Weights of a small transformer language model: 6 heads of 64.
MLP neurons of a small language model. Each row is named by its layer, matrix (down: output weights) and neuron, and shows model dimensions 112-367. Each number is 500 + 40 x the weight over its row's rms, rounded and kept within 0 to 999. Numbers have three digits each. A neuron's up and down rows have the sign that makes its largest values positive.
After each neuron's rows, "fires before" lists the tokens most often just after its 100 highest values on Wikipedia text that the model never trained on.

L6.down1118:511573413558520494470462481502510463472466500500492521497506534484504491426405462517543543498471575517420505565419582521455501535526413475491482554448554453486541531499453556538449490411559495530499493552499518523527518499463506527516576535489471548489476503459480499483474431499490486535488456509590480502495401441516592479511519541561563504544585500557530485503535441500499515579510537476490471557539505511484500496607498508444524565540460534519482490538521479494458528507526539503495531485437524506446544501530529540480518481580530540465471496458489524482470515527535546522577516430577565453501488557529595433572465453506526496506536499481485525488448558429462526482525504534519504545498436445440534540530545471486468453552529434508467523572483558536431541546475480
fires before: " of", " and", ".", " in", ","

L6.down1229:483479469564496460516430561457495505502480507536475511526504436551472467576500478454466530494428472522510513596547543445463480476447532513478438526534465466550445410536554561481450432508489556495484558453477447535532491549471484455536467505435522450479588502431483450499480501503475548507524500544524569515498460537440479545572501454515418494557526463435527537422442517365510502479608515520495519485503563459528467498458430455508541509479458517538442496438493493504484451423489497497434524547510453481493511420554463436498495545535521482544471482493527555548531454480493508481486531459508487544570514436553538513516527430506437476488554475553594498567468479430541445532458566516498538524522500441497506472553492512513523495504469484558528532517458522459432571528454524
fires before: ":", " |", "stit", "c", "ter", "t"

L6.down411:581441501532489522513391416510452548446528465506553483489495512453473441483605556475549525460460476492543489494500461498482543476413512512585486459450490548568527504521531515495500564511486471545490577440451501452540545509586467471476501444441559490566430523511517556434518568504517526620510383501459526514475546618487563529566467479458479482509470430529539461499462482562533584488552482505443532493466474520499564534483516474455522509478560468441469453519478477560430482432473549472478549517492453557441521490458528478501484517537547457509457506529552500472450547492480516587520463505444441481535516526510529514512500506523480484457546502491484440503460450487517504528508462552428478485457511519521496512545417467440516532514516504497491514468541556448520473527420418
fires before: "\n", " The", " In", " This", " He"

L3.down774:482500555520551457503474507490480473535503464504425472562442446513578512567479517476534507537529545439471445540474526497475600493534507468458569508491477459447499552481492520521500464508484539424466546446450467519487465505529523549500494465466459500516481425567517458531490595540476499445418448491527478454601572506558534475483526528541454441528436509510520491503600537527488500452477517461515505467541468507492563542548556604516579562543457508528480526510538452492556538511420546487490522474472434568501519437537453490529468521510573448446508497549481502447527535432458409453454497508538554596491492498483523466511479454482509514476526487470523473459482459526538403445497454588422437490482471513449496467428474485469514534550488558502493505490423552472551526490519471
fires before: "ed", "ition", "ing", "ired", "ted"

L3.down1328:502503531585531492430439496469557423557476544500542479538557515551508568486443505545560523485480524435485492411513454559568459446503538551593575490553502561484491549481502474505529490463591500503548466526513475527526449484618505436540516467467434512433628477467545496499536461526441575511494503476532445527570452431429522508554494449550503470506482506517488516482465471508502499532481461566450546459577517515555560475536489436510540473505537439506536492502449502509512508471521500475526463505499481524421499516553513471483573441534490497492521483532571510505477485504549510509533530477532443474544441466477500545475584522431515512509490497535507473501500540471496532460460446485541529491500468577480454522518485499485469552524454459542433523460487507496520486488477505
fires before: "\n", "-", "|"

L6.down1050:603481466471444406474554517505490497498449526452430533421514477596502443505532545461510522475576471536538456491490422483427488458472472521545485485480448556535532550478560564504503524504521497464436520507571521541524417436545507456495474523553488506461386494528460499448525470480493511474470509465475515459508551518502414522555467483520568480538438507520533499565496482505515524526498507581494438550506574506448503466467480486443551505556499436544562515480559542543486591522516497487439515512538499490498482523509530469508581502447545534433479486560482438452521454492501478530519546465534529486518590562436509450585539527549478503483458542442529515541568441503469458498514500453527527501548518452486554472543502471526561473560505462560496495504558489515498534465500446
fires before: " |", ".", ",", " to", ")", " re"

L6.down1407:554518484449487461547515494428501534548543576480444491520487550510546528482419411413487556486475458497482524540477520467490527466514528452512461558582519505492516540603564453586515471529469560514515494478467512536529517460471436523446511520516518443463522481479522525516526492444548502480465441507471561557490476485597462489515446415471529512481503452454527536477476446509560452526460550485323475486497517448506534472514460503483506532514465452471493477500464498502502466444490483461465514472499464437450517501438527449497488519534506514488497474521511442478472524596524534541589447517500520484500556491474514491572578476479510495478477465490455473536465529467489556457506476497463508459499553460529478546508508541534467528550454517522480557540460540489499488483470515
fires before: " the", " a", " his", " which", "out"

L6.down350:550404441512412550522505462528535453483518526456511525544469476486529503476574492486515491483540574456491531458511454537491456499547532417523501543507498487463543449554585450490498538502569483554541523456504533407501439505428507530541492491509463482526433561504559472506442484536426513500501461482532525530521490552530566513512541452556545461519490534556553608476508441511472484533489491555516502504488545471579471581442518479492483478514474477522473505487507565530523531486610520570533440460496486454531468541493489464517459533447454546485532534505520461508463447582563536495491515578452486567516426429526497550534557487441456468476465470468484471461549457500464540501448543578521549500465512558496592537518470480464491513435498474527555479440574508540507503494452514
fires before: "ed", "s", "ing", "ers", "er"

L6.down1250:447493527538478441548514533552543539546457540510510505520440494456504561483432474529499498498503471565557528542478467511550469438548551536448503565497407490524520508534441478543433477513500486526469493438525526479453572504508455499513512504441543480503549450472518436446465567487536512500442517507458420575519469556568566519468482500444525510474487474499527476520534556481457524514574515447536566505530513556542525472501519560592546520523463499415519464446493520524509455536534495521500506413467490441481537460483473552557477499451467473518554534537527453521533501472551503497487425489483427493464523516537461558582447543529464547504461453475512481498474480470415495519511500486515471506602472520512503453547497429445506484472432463504525457454507525466534549489480507
fires before: "\n", "|---|", "|", "ated", "an"

L6.down154:533468509561539487527418523492477497498571508515499511551515476454529440464480455509539497546527453457503511490478501530473492448520497480471482463475520529470467536507482452454478587500501551472554509530467519462485466527505555526485476502500510463491621468535487578441514443525496481521486526540453488434433476546480508473580528506563542473521472508519482561526532489526551471463545507492463496454452556447540507583449465564517527463461410464515530501548564558430515543518559491514468480493473517535492480515492529443468491510516464485459526457489570397485481459517486539491486552492493510500540514475508567433461520482569447541519464519500480589469414456439527464481527458495462532507510525499534577461550470492472514486509470522537466520439497509497499544501492580
fires before: "y", "icip", " of", "ic", "s", "ies"

L6.down1146:451487504522420566430617484452562504541555466492548597508548507488508495407545528425532557534522519462518530479461528440513503485524471473422545540501589469442512508517515424449433423546519508493543432563511443422515570480526461501570504542486597537482445566531593503539515455463504501464466502497540503538470495585575471478528473470440440457456482502461474453424523488526513473492475452483494507511515535539490506496445485530433511459487553535519531430476566555477565573482508423452513536484570520489566513486484498501455474451496575515534491489549599492486480472583511480486551487476514520468504571480526501502535536495452534526539475539457472520415469522453490544515490503510474493538468545564403453494453516513476501491448404456508469507450468488498531474536464471
fires before: "ed", "ing", " to", "s", " the"

L6.down157:508569491418508503536438482527471536446483473542473514511574597541467532531501535414479472531484441500473503546479531519512467490561502560567445476502557484480482524468509644427481541466504435470533572449441534478495507545587484496511510456543525521442493474506507497475447564499576462494470424462470550596544505468521512481486552474485461496472447479492532415487458509482533498507539441498528473493527506498417510504442513529557520468533600476547428492526532506483540507478471522505447486454592532450435540501513505510507523488454570552465566532402538575482505538528507504483572543449450452425509519493469469515502454475472490508490536525562610506462487471514485507592490546581520551515481524545515494472591488508529398461573475560546474497508495524460478559496549443
fires before: ",", "\n", ".", " |", " and"

L6.down450:491475543544559514497536525484523463438485490512545426491516542542519527489512495512618533579526541493541513510545477460444478510468470418450506494486530485512571478485479513527505551497522508510453506512444423491496538500528531525430509478436393494403511543514530506478474493547476472504431484460512491477542492485499542502510527527515506524548462519559462497462452479563415503491522538549486512504528491490537499517493547519519491480495487490504513600572516494429475504479585578511563511425450473461535574499583466455502487508507446503597412524466545492552542550469532519594517454497486522435464478407494491512512491489479512526509556550481576485414520573496481506460487484577545484552492505490502482566511509519386497509385461511460479482523569498541452453481468501
fires before: ".", "I", ".,", "S", ","

L3.down1234:461474459516521510489450517486444489513529443478515523558435525496432486514475476486491470455491546412465486557505479449512586484504460480485532526506478522570492450524528558457465521536570479543476502527563492491532563463520461554468475411522498517545502514587521586512549532500508544472473502544489498545410437581494442463461515486497472515521478455485486471510497466495489499504498544476395483533447556553505506524454461525491454555552464407508499529517422498462469511477428467493504523478521454506474421519449446442474496500508537514526505491528523409495508470491489458499415432481453520458468539493492527452473462452565466495491496493528474577499498516514435501462488431548450521604572529480509586539511550533500522415400480584518536541461545550594523444537459472
fires before: "\n", " The", " In", " He", " She", " B"

L3.down778:552468522562483467528485517480481467508464527564461510435510519544460458387483466586457532513515486513490503509454526468467538475527463500545548507514580466436505519503480545580500549521460482489549497555506472581487464527491481506562510554499471503458472521467516513442490471478555480486580536461462488528523474501496450467520475553499414490488465473534449454497484620474479488516535489507495495431543512528546487559465524405485419494505544555504499510519464498521455450540501483505460518579554470431401513529505578489529535531485551411463447506552559510552469462440480537456522495488536508492534463504494477505493504480531496501513498419540523407518561422490501457508537533450509539463459478492509441547507525504519530492469516546527551533513540557472467430503491535
fires before: "ut", "ute", "ies", "ip", "r"

L6.down550:489514484509494558470480471452501591436523516515516520524537462492566506537564460490473517484516500519551565484503499510485455534497509461470467499386536483508456512505556494530481430469484527606544492512496479486528545492441486540502429476494469481555423522473476481453517448520480501467472572492485519503432517456594564511546538496451363504508490462405487488486534493566492535505425468469420490450585517442484535485592476518532535571464546463525493563518531547504490507460532464527523513496525478544473470549386481430523506484540531528531470527544497472519388492488425422547545467541465489476507472479522523499510624537479477489476463532440491495434468480509516470472514522552467508577397568470505541568455436479518500483574492402515543436525489510432532485480492513
fires before: ".", " in", ",", " of", " and"

L6.down1508:530424540506512512437554489442484514563487555444549513550418477533516499437480426491540527542452448500512485526493499512529499505548523537469504441533509580452465465426459530504482419454489497527456468438527545503530561526504388541535493496510483473483530426482540457457563543589489528528524556503486508547495518541458489489466471408613562521504511522459518531473466500569416500517451589464490491501507509530516488472473490454431488453533482484528516497550545525532505500432490499481491466463552447529438478450528479514528493483570375526529453510454431469456525484486478490479485476490597537503447475439512542463468472525444497545530454528510514512474570474491565478530443504444430438491503493529493565427501524453522495554535486510497427562476564437486473522481496537
fires before: " |", " first"

L6.down1410:468464532481485452540459487494438428496503580533482493489496553549481465539482436500471493483478432511552507529484465471516445552490455485388532541515500508480431417483479554487531534511458490451503477502485495450470504516424506502479413493455418497491477534445470489515466492522499454511484557541503494515512531460547505482568550500530431480463396493512496504525445539598583507426466540473494445496543465460574548454487534519443487504500537552487482495567559524572568513488557531525491523507460488515512502448609572527534565497478516559475450497516553404547510512512470474442538517486493518452495489438463491499522514567522541481495500507478539505458498551508516526477497543581505427551508529489483494488481534461462430432536504535429440503438494476454514414479518468
fires before: ".", "s", ".,", "ent"

L6.down1144:471481556496564458518488512443448484488481459531495566529426426537507488508593432566508506517502497579527540531480521466465498478507538527529512537475596471456531492569535511503432506478506500476432500528489472492516408483451504471485509509470458500480521477500520477502446447463430479487525549479463481503446529509549471529495526560491529465488447538439494538454511587465508542548580465531500494423580507506463534535566471499536465513543456513568470507463435492434566477549587485397524522515540495437510523500507484513437536503544545497564519474474539443464469546447513498533541493516513453545558549417547538570441436469444433533483476563533529469507503425446462562500498456533492480529538532520475502465505494566498520470509491492496518485493479533509544540508507519
fires before: "ical", "ics", "ic", "y"

L6.down1355:532488493429549441558481520443523484470519474479462477499529477562530522502460489528488536545513467429585538477443521521469461522557458510518581512571419562544475463511508491507453510504503478531551494519575531488508409532536456475522471559477452567481439534559478431469463557513575540485583497488511485509494432454552493464490514511474470495465467598487454475526490505526527552479477517553428470502524539467497436461476492429528491513520468537467471483533502505530470510415494576544484521517531509533466580559476527552550432515495487543538524411526537536503504541495505434466530497547553524492500556508519476518451511520455504476551468510501529557512495451448427555478504397451600495477464526515553496414542444501499542529529477525519452536493579464569467458473477501
fires before: " |", ",", "st", "20"

L6.down826:603560477454462531455477455563474509528522516507516412446523509520464485574481433503495476563526463462471409541508477483480524506484475489419412443522465632465473526467466418537526497573511480529518519532488459545455539468487510433462484419542523476474557443445490444516496541474560468507495574442506466440460515552533425456492539491541470482463441493504524462546504516497519439500533480548355475434511499454498450487518482461457478549478590512498518499473501494474514598464464477585471460492500466505481549489483521485480560490475508536420475504442491518435535529551498526491479518461449533483505552526535541492568507506474453533463570529493552499535495446455469493410467478464372461470505421395501510586424531504496455489459537466531480535557517523476494533489507503
fires before: "–", ".", "\n", " and", " |", " 19"

L6.down51:399490499539522555485535517506492458544511460443533466487444531475447590501492536555485485507461566463471519558519474501451576493571365520473427538427473479486503457497523534447523490538537469409478475582472536484484436533481429498529543442514580496475556505537532562517510501524422546530507535474479516516476523535508553453460582496482530587563548527533489484510546513510496530513465466549525480509503532429482460445504521434550496439478513545440473485527488478460440559497514471534485506503492541445472545468493520443522458551509409544571524422449473495477562492504429552424465573560504569418474467479578545533450423511488507580470501537507503509515521479579518525469477475584460530535486558503486482537507465532457496540403488502445494516441499471488509427483525463
fires before: " of", " in", ".", " to", ",", " with"

L3.down888:551504473522503542430433531495486475501590522515468457531457582520531457456536530510503496549500525533497420430537444565482530513504511487451483523572543473444482478486414465502578555453523480548524477530527562451535493500503461471484520468574530426465519501497484540466512455498473480462548498496487534538476475505501476513510477477532479505503498565531539556577458477500518464570500494499531462496498508513540485446508479520591464456472596551508479491529502491461494471494505467596528527492443448505484533565536464597564487497481572520472551449530456514485539499489571517551477465481526480527533542560465452585463477483519507505521550467523551451451599513450514543487530571465497494480450473547519491566561528475551453471479476496518524506529590529489479556543550511
fires before: "\n", " in", " of", "ia", "ago", ","

L3.down1305:513446507523443593482511539513491539463449509480522503512469548476474513489464414530471552516495591512533468547491452564529478539567501458508562461510515495468531536510516485479578558513569547482454405537487435532472461444522508496579566515456497499461487547496523495435494548442526456507515540450481456539531529495490480529517494521498424556445464470527467469486456544432507568536462526504439465433480500444454459440578502449479506535449467486554428553533509530540463453466436514554454508478500505495466508444518494487478536489452419492467462533542449512496483539535458529469541569517519519479563476520498493489450467490453545494514468572554557495474521456470464444455499502443490490510441452536522525504508500577466483551487540464516541563490550461430545508553511568
fires before: ".", ",", " and"

L6.down117:523494471558580464521466465529458480490523499591473515521542450457503473497462501541443463562478521423511543508536548509467553509447467421520473461481549512463486490517472499495443541488531483487477563480391451579442483545535486485479542493523543457492495437555603458522538573507476497493477485455455482474561493477508447451562475528500475463487554482531531490470519521440564477513513477497504461546549568551477432540503519524524457540407495486495546516583461562451524583527519505507559553470498486454468534433461514464474472502527492495528533537434516467553539438529531489520531554478501455478513516549513527460492522513502488461538548471487572525489472449465400577492388476462505526456394537551565478480468505507439514544549473497502505471488544540494530539493494458
fires before: " |", ".", ":", "|"

L6.down779:529418513472507419449545495452461485440510573576484545408511461607570575530561528583486530483507489550481496551456494550469444459558560486480531532444486539547446518476539494495546425488539574489511493434491479520455518420531539529527508451448456553462470445548472431490506398578555440513489517471499425463501414550500489498479425418578506581517499544508522481482547485478492500382522475443486487517528560528478460511487490502482485484527592530505527538502533523501484511512528512518510460488496458525499444455430431503520508451504552507503495533485506504477473518532496544467484569488495520450531445463522535538499559482421516536492456477522452443526488487547517469479549490485526443535525475460484519504529506511490482554541479505462489476479440488553432537484500539
fires before: " |", "–", ":", "="

L6.down455:464523455496573503521543535533509439415461528511492522513513504530498549499478478560477577580493492502436561573449487464546568510503473454502487469383582519518571508491528492454444490510524533512558526526462514509493496546504517460476485470454539498511500504459458595431492478536564514530514541515500490485464587590502516421480510451521477541495450465536444500461449465489491454516546466518372541580492448540471576496551525460524530526473536542536515463443525556459442477483485522514457490450530480498458441491541460534493505483537514515518498477454516543376473469523415461535592562478507511500530481523473562453458556462503485506451561515475544527456437483475582474493491555528443488441489527492524508488476518547476558506457541467476537468474477491519575525476507564
fires before: ".", ",", " of", " in", " and"

L3.down561:489536515485460497527570543468443518509521521404529464546522533522435477556519497503525548528517432518485528583488488481452482515542458493510537505494496452533507477528535561461489577477518527517435479477503463454507462436512518433531610446541448532499562448509521503492538487503420443486488486536488485439452540553478525506500497580505431519495430505502533541487593572486495491488514467468506511428583451561490450512458451544502513542506529449495513591498501570492555530521469465428429463559521484473506561541542495547528480506476467513523540492524496540521550527498478514476446463492528456474506494559504455413492469437553499477518537512503485454446498516555496473561484516484516489497484432508577517537515542504499570529554463564524478508417507519537439399446520507
fires before: "ation", "ut", "ute", ".", "ational", "all"

L6.down1402:479480503502543520504491503509573514507463499456494541512541462535480498526486498580558473538508487577529504485520480559492488546490475488546522491469498528551543477493538516488530458486461492477525481477471514487476487524439512508481487482429488445559446466454575545513441494451436517443530493481469452502577502492489598452544456440453467441503478494508500572499576516558474481587507460485586483526451516535465477503533471520499507518504604579490467484524539456440600481492486466558505447499545482486563462519546556460518477473515456511459554535569538492507516537501434488521538536403459511541479478446504485456555539561419601517478546487471508517556479426493552468551517514617523536512531471560457449501545449554518564541432409503511478488519440542486521584521523488
fires before: "ed", "ing", "s", "ment"

L3.down954:500441435467506392546503470474530516553509502459504394526511484583533481463537559576543485551488466507452452490508486463508471455492503426534532492477489453574522546576471480540519505528535538490549403565464513466487498480534469509524419456505522466537486495523562437541540530485560514506456445486524544468484497442504465526488445474518499443577500471501518471480576489488450447468519514466428511595470539538449517474571498516563583465495526522546513535550451497408465535467563524436514477516457502526551468559542511494448569525466477544495501557531479441521548471504504517548498547395539478496542476512563595460401498517536493483541427456601501530536457472500445506440489466479431502526527486454452457472514475475514454492383513570528520535438480509472472425495579488
fires before: " |", ".", " ("

L6.down992:515414557515520484571474549487449445532524481500465482433602496569472523427492553549451480484580538442450491424498502559514454513501472470582557496503492491516517456515519470490483529488475532528475525480508475513489437501511437450466432479528493520474523495467465475473508515591494488525492419512397473440489488484468464465508474496513548469474442548494553484576599559468443474535566542534482524507485518485480417555605598499493413468521480533535466601513503451547511481532516478507524497451554458470529462508614598509438521477554438482512483509451563536438540530511513548400522540505513505529544559504485464528454438502512501504511501529561441493498471540478595455551501496540450537564518545552460514509566531550446470501550498467552560520440458526507473553537520499
fires before: "ic", "p", "il", "ical", "ley", "y"

L3.down653:565570546460585534499486499467416567498539442544538524551506479485485532483492465491533439480481503551554502566546500516548555548535458521471468501540514468563546509489477492513503510550536437479529535496460491504559549476554498386566497506567454514490530463531491497499543413480420554572493517529497513504527512516498433451457571507474466549436491513416512529559545500502527484504520548435414497474388456457539505513534533524485467450537504479491525536492516532554463466487513487533407545509499474480507504443477536485462537460573447536470496531473440556437484506474524463491445502447551500479434497441477436515506481447514474497541541555516492486565516540531585495509544462534567569511487567471455487478493528446461472492343437517517508506567559535504473524544529520
fires before: "\n", " The", " He", " In", " W", " She"

L6.down285:576478500471514614524476504464485477461530499473529528510468493490477467470440459465500520567438461459448566493450494427436497470512511488470520449451506506496520565402463512467493523553462509546560513477458494554490474535478547573547557496431542485504546530522569529457500476470454512553472452498509512504544504504429438425472551478474504577463543482475496441530555510474509514588509508503605458484524517488535446548497475480524493542559511521503534473526481517536487538445464469431496519442505483507531505521506457517500506518603521591468599424490546539484478533561391561448516594481527543490498510491482482533528506465492498502456580441508482536521472519476573525475481543490514512506518572508418508489465510460500510530522444515551490543466583446536554589526494496
fires before: ".", ",", " in", " and", " for"

L6.down58:423483486425445574499451483515456493500470510459531509525533561519468526572525473505444572526466555517470545563498484456460501539506533554533525491410460513510533561470542525497462530546535518444536506500520545469476412568509515524508504500511573527541500502453543565481467517462484549517586461449563523533437558531528574505478478479511571510481444438537466456530514532502500567531550478583469530600502587489526476487535552487510561485506501380589478427497560447528440528476477476490582427464496554514478498458532546496478519459532497465486502516478527538448480495539490585520489538493509453491584482528529491530513526508491486497464510499516542515425417523508550456476531489495468468524472565506530507467461478555500497501387432486527479446438516463543463494560491521
fires before: ",", ".", " of", " was", " and"

L6.down995:465466560491497528473500554513554523499544552432548545525554514473527457520426568472444499466469524483493511519484521508465442484448490496484508454506456505472511556503550515450502438495555550521519488524541529507524476466494444543442489444529479472536509598562529524488524493548508489589518496508468526520538521540477442509515579485599479503537514504508563523497454554440515443491534461459514535504479491463402452488442563567453486502498571525441485394483472444520513493518532454419495580540512446493385540529465494573435525558423488547502503525505474598510563472486514521498451463490410420463547512527566459491490533540532492450504537494526475525494500526519522502499536540565573469462492503495522510479519456478505463448573386466400556502560517473513523480456458581
fires before: " |", "%", ":"

L3.down523:518527478428536520542436433551498466434470457437534551535552458529540462487481506461479538503471463513516516584496464428521526421559505462484524452438526491492577507525463514522457552473508520396545438493545456475547451431511513505532444435511505437532499487453427472501466504504488529514487498540453579551535513468574505479536454504488525481449521459524545445559554491529523469455552555506457530497534486479511516565530585454434549509481552491532505492439511526550471496474451504468485549502572495462539472480493467520528578528514504493453488495559498429528544558478460504441448588544502562444498525529460506499489550494584445482429510466521574494417470523523489494506492504492434491488510511535441542494514447515504558513516440522606485520473481454497438559507508487
fires before: ",", ".", "s", " later", " the"

L6.down229:435528472530466493482490563547484506529536497612465527521460478528455489538505502501512546472493518484400524512532551510465507525500550549509501500567537519608485533470532471462545472493456512595523491506536448499491536497529552503498390507533484435505501516535433455491455450435474517522459472455520564597535506495512496525561548489502482493529557478537561465500613514497502454518465473437518521459524479451518537530490491503468503539431403485508436485510519444539517484503464513533500537501500478474541462549484455539543483514457520523503500566568512483488484492456473452476456443478486470513465497511509563464479478547483488477511488511530531454559578477511500506531497403608487535477487413523515460531482466449474462487430557512539521514489521542479552400508518490
fires before: "ed", "ing", "ion", "ation", "er", "es"

L6.down440:498456513452494505549495562480574522541551455443501416512498489484559549529544550445458524556519500577473471443544592565470479513530422480468588590507525509531513447526530559410481437481454518482529495464562515508485527532497493468542477499458482455525542491538485587489464480549493491543506536515529536551535455475523505480486572486461505516430547497555439495491461486559546517526621535523516576510553484542515560521521491483533484489448492476513514445426554498485471463536454423490501467533441516460489492521444536532514478494476531550465565462454435486497567501509516412461519516540542527522442521508431527498559444490510489539464473494466498540511520500521487475478583468512548439495444456546545472488504484479449448455651488454490552500457507490468506505486494523
fires before: "\n"

L6.down362:498457445562470498506495482437523443517524511541548527508544463532462475536513460432534546489510448468538546533436529494484474451525537518419479595525514497491495510575481439478522582576442498481506404500489418495539486528524515489491451421513549551513507473525543469475497508481473451523528524484502527406504607478518534483486489461492469459487454506501449503517540513514481492443507530478498414551505544526492430496536516551528461459460466500483567512437498560474455460480545494522447465399529517447519460535509535458459429491473487511442500463459424506490501455523467541469547486567514428515467509474482523496600518487466512487544526443404474431467472508529539504457508473520428563618474544503467455505473464524543566510596460502502469544507492532494457493542479577
fires before: " the", " these", " his"

L6.down1030:522505471610487478534457509486435423508555475490532542458464495494432474527501575451548533507577584517465512506581522534488587448530530552555462430511532507544534535545530605480458472488475538441504488496537476527520506537486490483477453484515580463551484524477487462529535475520545529533558506543488503505491526510450472515520498600540553498528472540506495468409491500467443546471554473606346330454506457537504521497495455505505485546507650479472514504479471462534527464462511473505504454486499521475468489502517515498525571455507523506513508505467443517489473556456503548510568492494470496457556444436517508518520524575420425473508506519535593507483499467519459524480496456470478457487529482573497468464465419544513480507524491493504585467434479514541451542557517497
fires before: ",", ".", " (", " |", " in", ";"

L6.down632:554512424507491537506483552469463528509518504515517532490466555447490493529419491509524502447536549535476500538359546453529546543519499498533495475487520491621494520557500507531450512479541509457497501547497508494437447475482569555504539526481490482559466516473460489506453451532464546447432545557571479456478492518451538451504486436457542483534460508493535471500485517518407429488506494521534556501489558455450528535470498411502466581489476481538538469502501493410491539444568566528473398473479521494489545567508525548540505443438479487488494412468469588516547558503512525446559530531441553490461508447494483485506543481522446563522568473481528575530511531439508482481505507507464562545521511513440492522509484426510472510547435510506510452479521520479491551463530568
fires before: " |", ".", "irst", "inal"

L6.down212:479498452484504558480491443461456473516517481508453519511542408466472461529495473424490474548522489476516486483454509431558475424424496493505450524511524489499519537542473486461522452504518527525474459493537568467435453467526479463502552492507520435448524447490538498549520440521473472498520535540481455524583470498496523458522555417514479481408441460470556521509449577456530492539549517541541458495442526514499464562494469499491503441498552508525587535498465505479497451484551486484507415531462545473534513546532494438498480469548490533452492520429505428488523485387501425512495512510535494474543493426451546528518530533521503537522413550505440438530574493493454444510520494514475477435481533496395523511535524511491546493488485501518441570535503463527569470430534539
fires before: "oung", "ear", "outh", "ou", "our", "ards"

L3.down1153:586441508471465424513513561499493460524533475457520482438539457530561492461481508561484523502485512575533486463481529458487567426499578516466494592474398546481490556498497479514454507554482492481467508500533465500423484446514535521432556503518453510573534447492491569531529456495526486575516519532572463544490549459517501473482531500439478512538527488486565477464470556482425467471575406537428464483528451506546498478444502554462597555444490488551495451504428513503557532450514492436457514518528508477437445480593472543474498530496509436523500531465479547484521490445572526451481508449513525570463500496480454475480521524591444543454485469464536487537523471513431501456508488476495493497466583452546457465497491490480515491495572549444466521501525555548480433470528551
fires before: "ute", ".", " of", "ut", ",", " for"

L6.down422:525487491632447470474462516510480525501410515573489585505519507532488519480554569523529510543474523469504484547578454529481476485448451435573523515506436540478416494575448484531525412471570474499488578471459452489433518542478551529543437466484479507521527563496531463554476564472500480538495542479473585443510543480509528461412443468481562490437511508551502446570486499462505504523514484500504485523467406445494468461525503523474516497466458437534569504443454438498553460482491574466502470518505529472522520484497515473538587524491563494437509452465503475523525526501462530506500513483540575521461589449510426491541514532458546571444572528465552530399476536503551475496443550447482409510452549459478469468462468533489507455416515485519547462532484544502437494481511495
fires before: " the", ":", ".", " |", "s", "w"

L6.down842:425487522495523589587513478526529483582505494495486507567477480556524464493570512512489503521452446489467551492508504552523535435513515538533488510468522483511521509537509538491500510478488558551500515546464489475465524550477524509473570534512461506525528517540486400509545463401598473534556520475431539497515550551573485512494440539427522548522493449424487423546568515506462535447476486524513524466474499496451454511442535524496513502573487466547479456474479480541519477470499502478505568435421428518468519524490504542533482505485524514554551487488512402509487425522501448494428525535554530503501444557505499522526531511480532565439507475512530570493513481484472491571463494447529551403547492565491559532470556525428512476503472460471485523506586568452461480500538453
fires before: " |", ".", ":"

L6.down572:464425510458528432461488545452484440484530516466602500496522464520478471554503557516501534515492527490529520594450476495535544539478473555513533469466498566402507462482524473483500520452520515496448485530567492515495545481540509558446506531468493497549466491504468498502511542499538470451516512544522526522459462494507509546479444550541499528472511465392508508533445511510507526507536492511387529461541528501423521562525516482462521526496571558548552560477526514514521486463489510498490480513440472503501497417518496413551595514529516498475593506512493512461493494493503540505485630425482564527539474462486466476481577573469596534451497525475552491467465499511541587439503519492573472468511553495485497517514489455484493583365480516540473537507496474462592487608539493
fires before: ",", ".", " and", " in", " of", " ("

L6.down880:496492529474590451472502538472509476560514527422513554496495448495526468493565539528472465477489532568556581472542468540471483486544482494531477553454466553508540516507459481500466512447454495500511456489562554509455511515527485596507507503449536535538495500500549525505522555535496512434475490479536504475550518497488522503494487497434484530562497515524565503356509546530510560508579509527497506515486491522461527537535470474544520511518492504525457586567517581399477551532545501508554491504502519480564525458565568526490496496464542479456497471492537585519492529470471513476387552563442481545497524522510444551433431615533498501506528466512522529429457449540470498439557532371534503457589509500483542494503520541467575523478546527512422559529521506469525470566405540
fires before: " of", ".", " in", ",", " for", " to"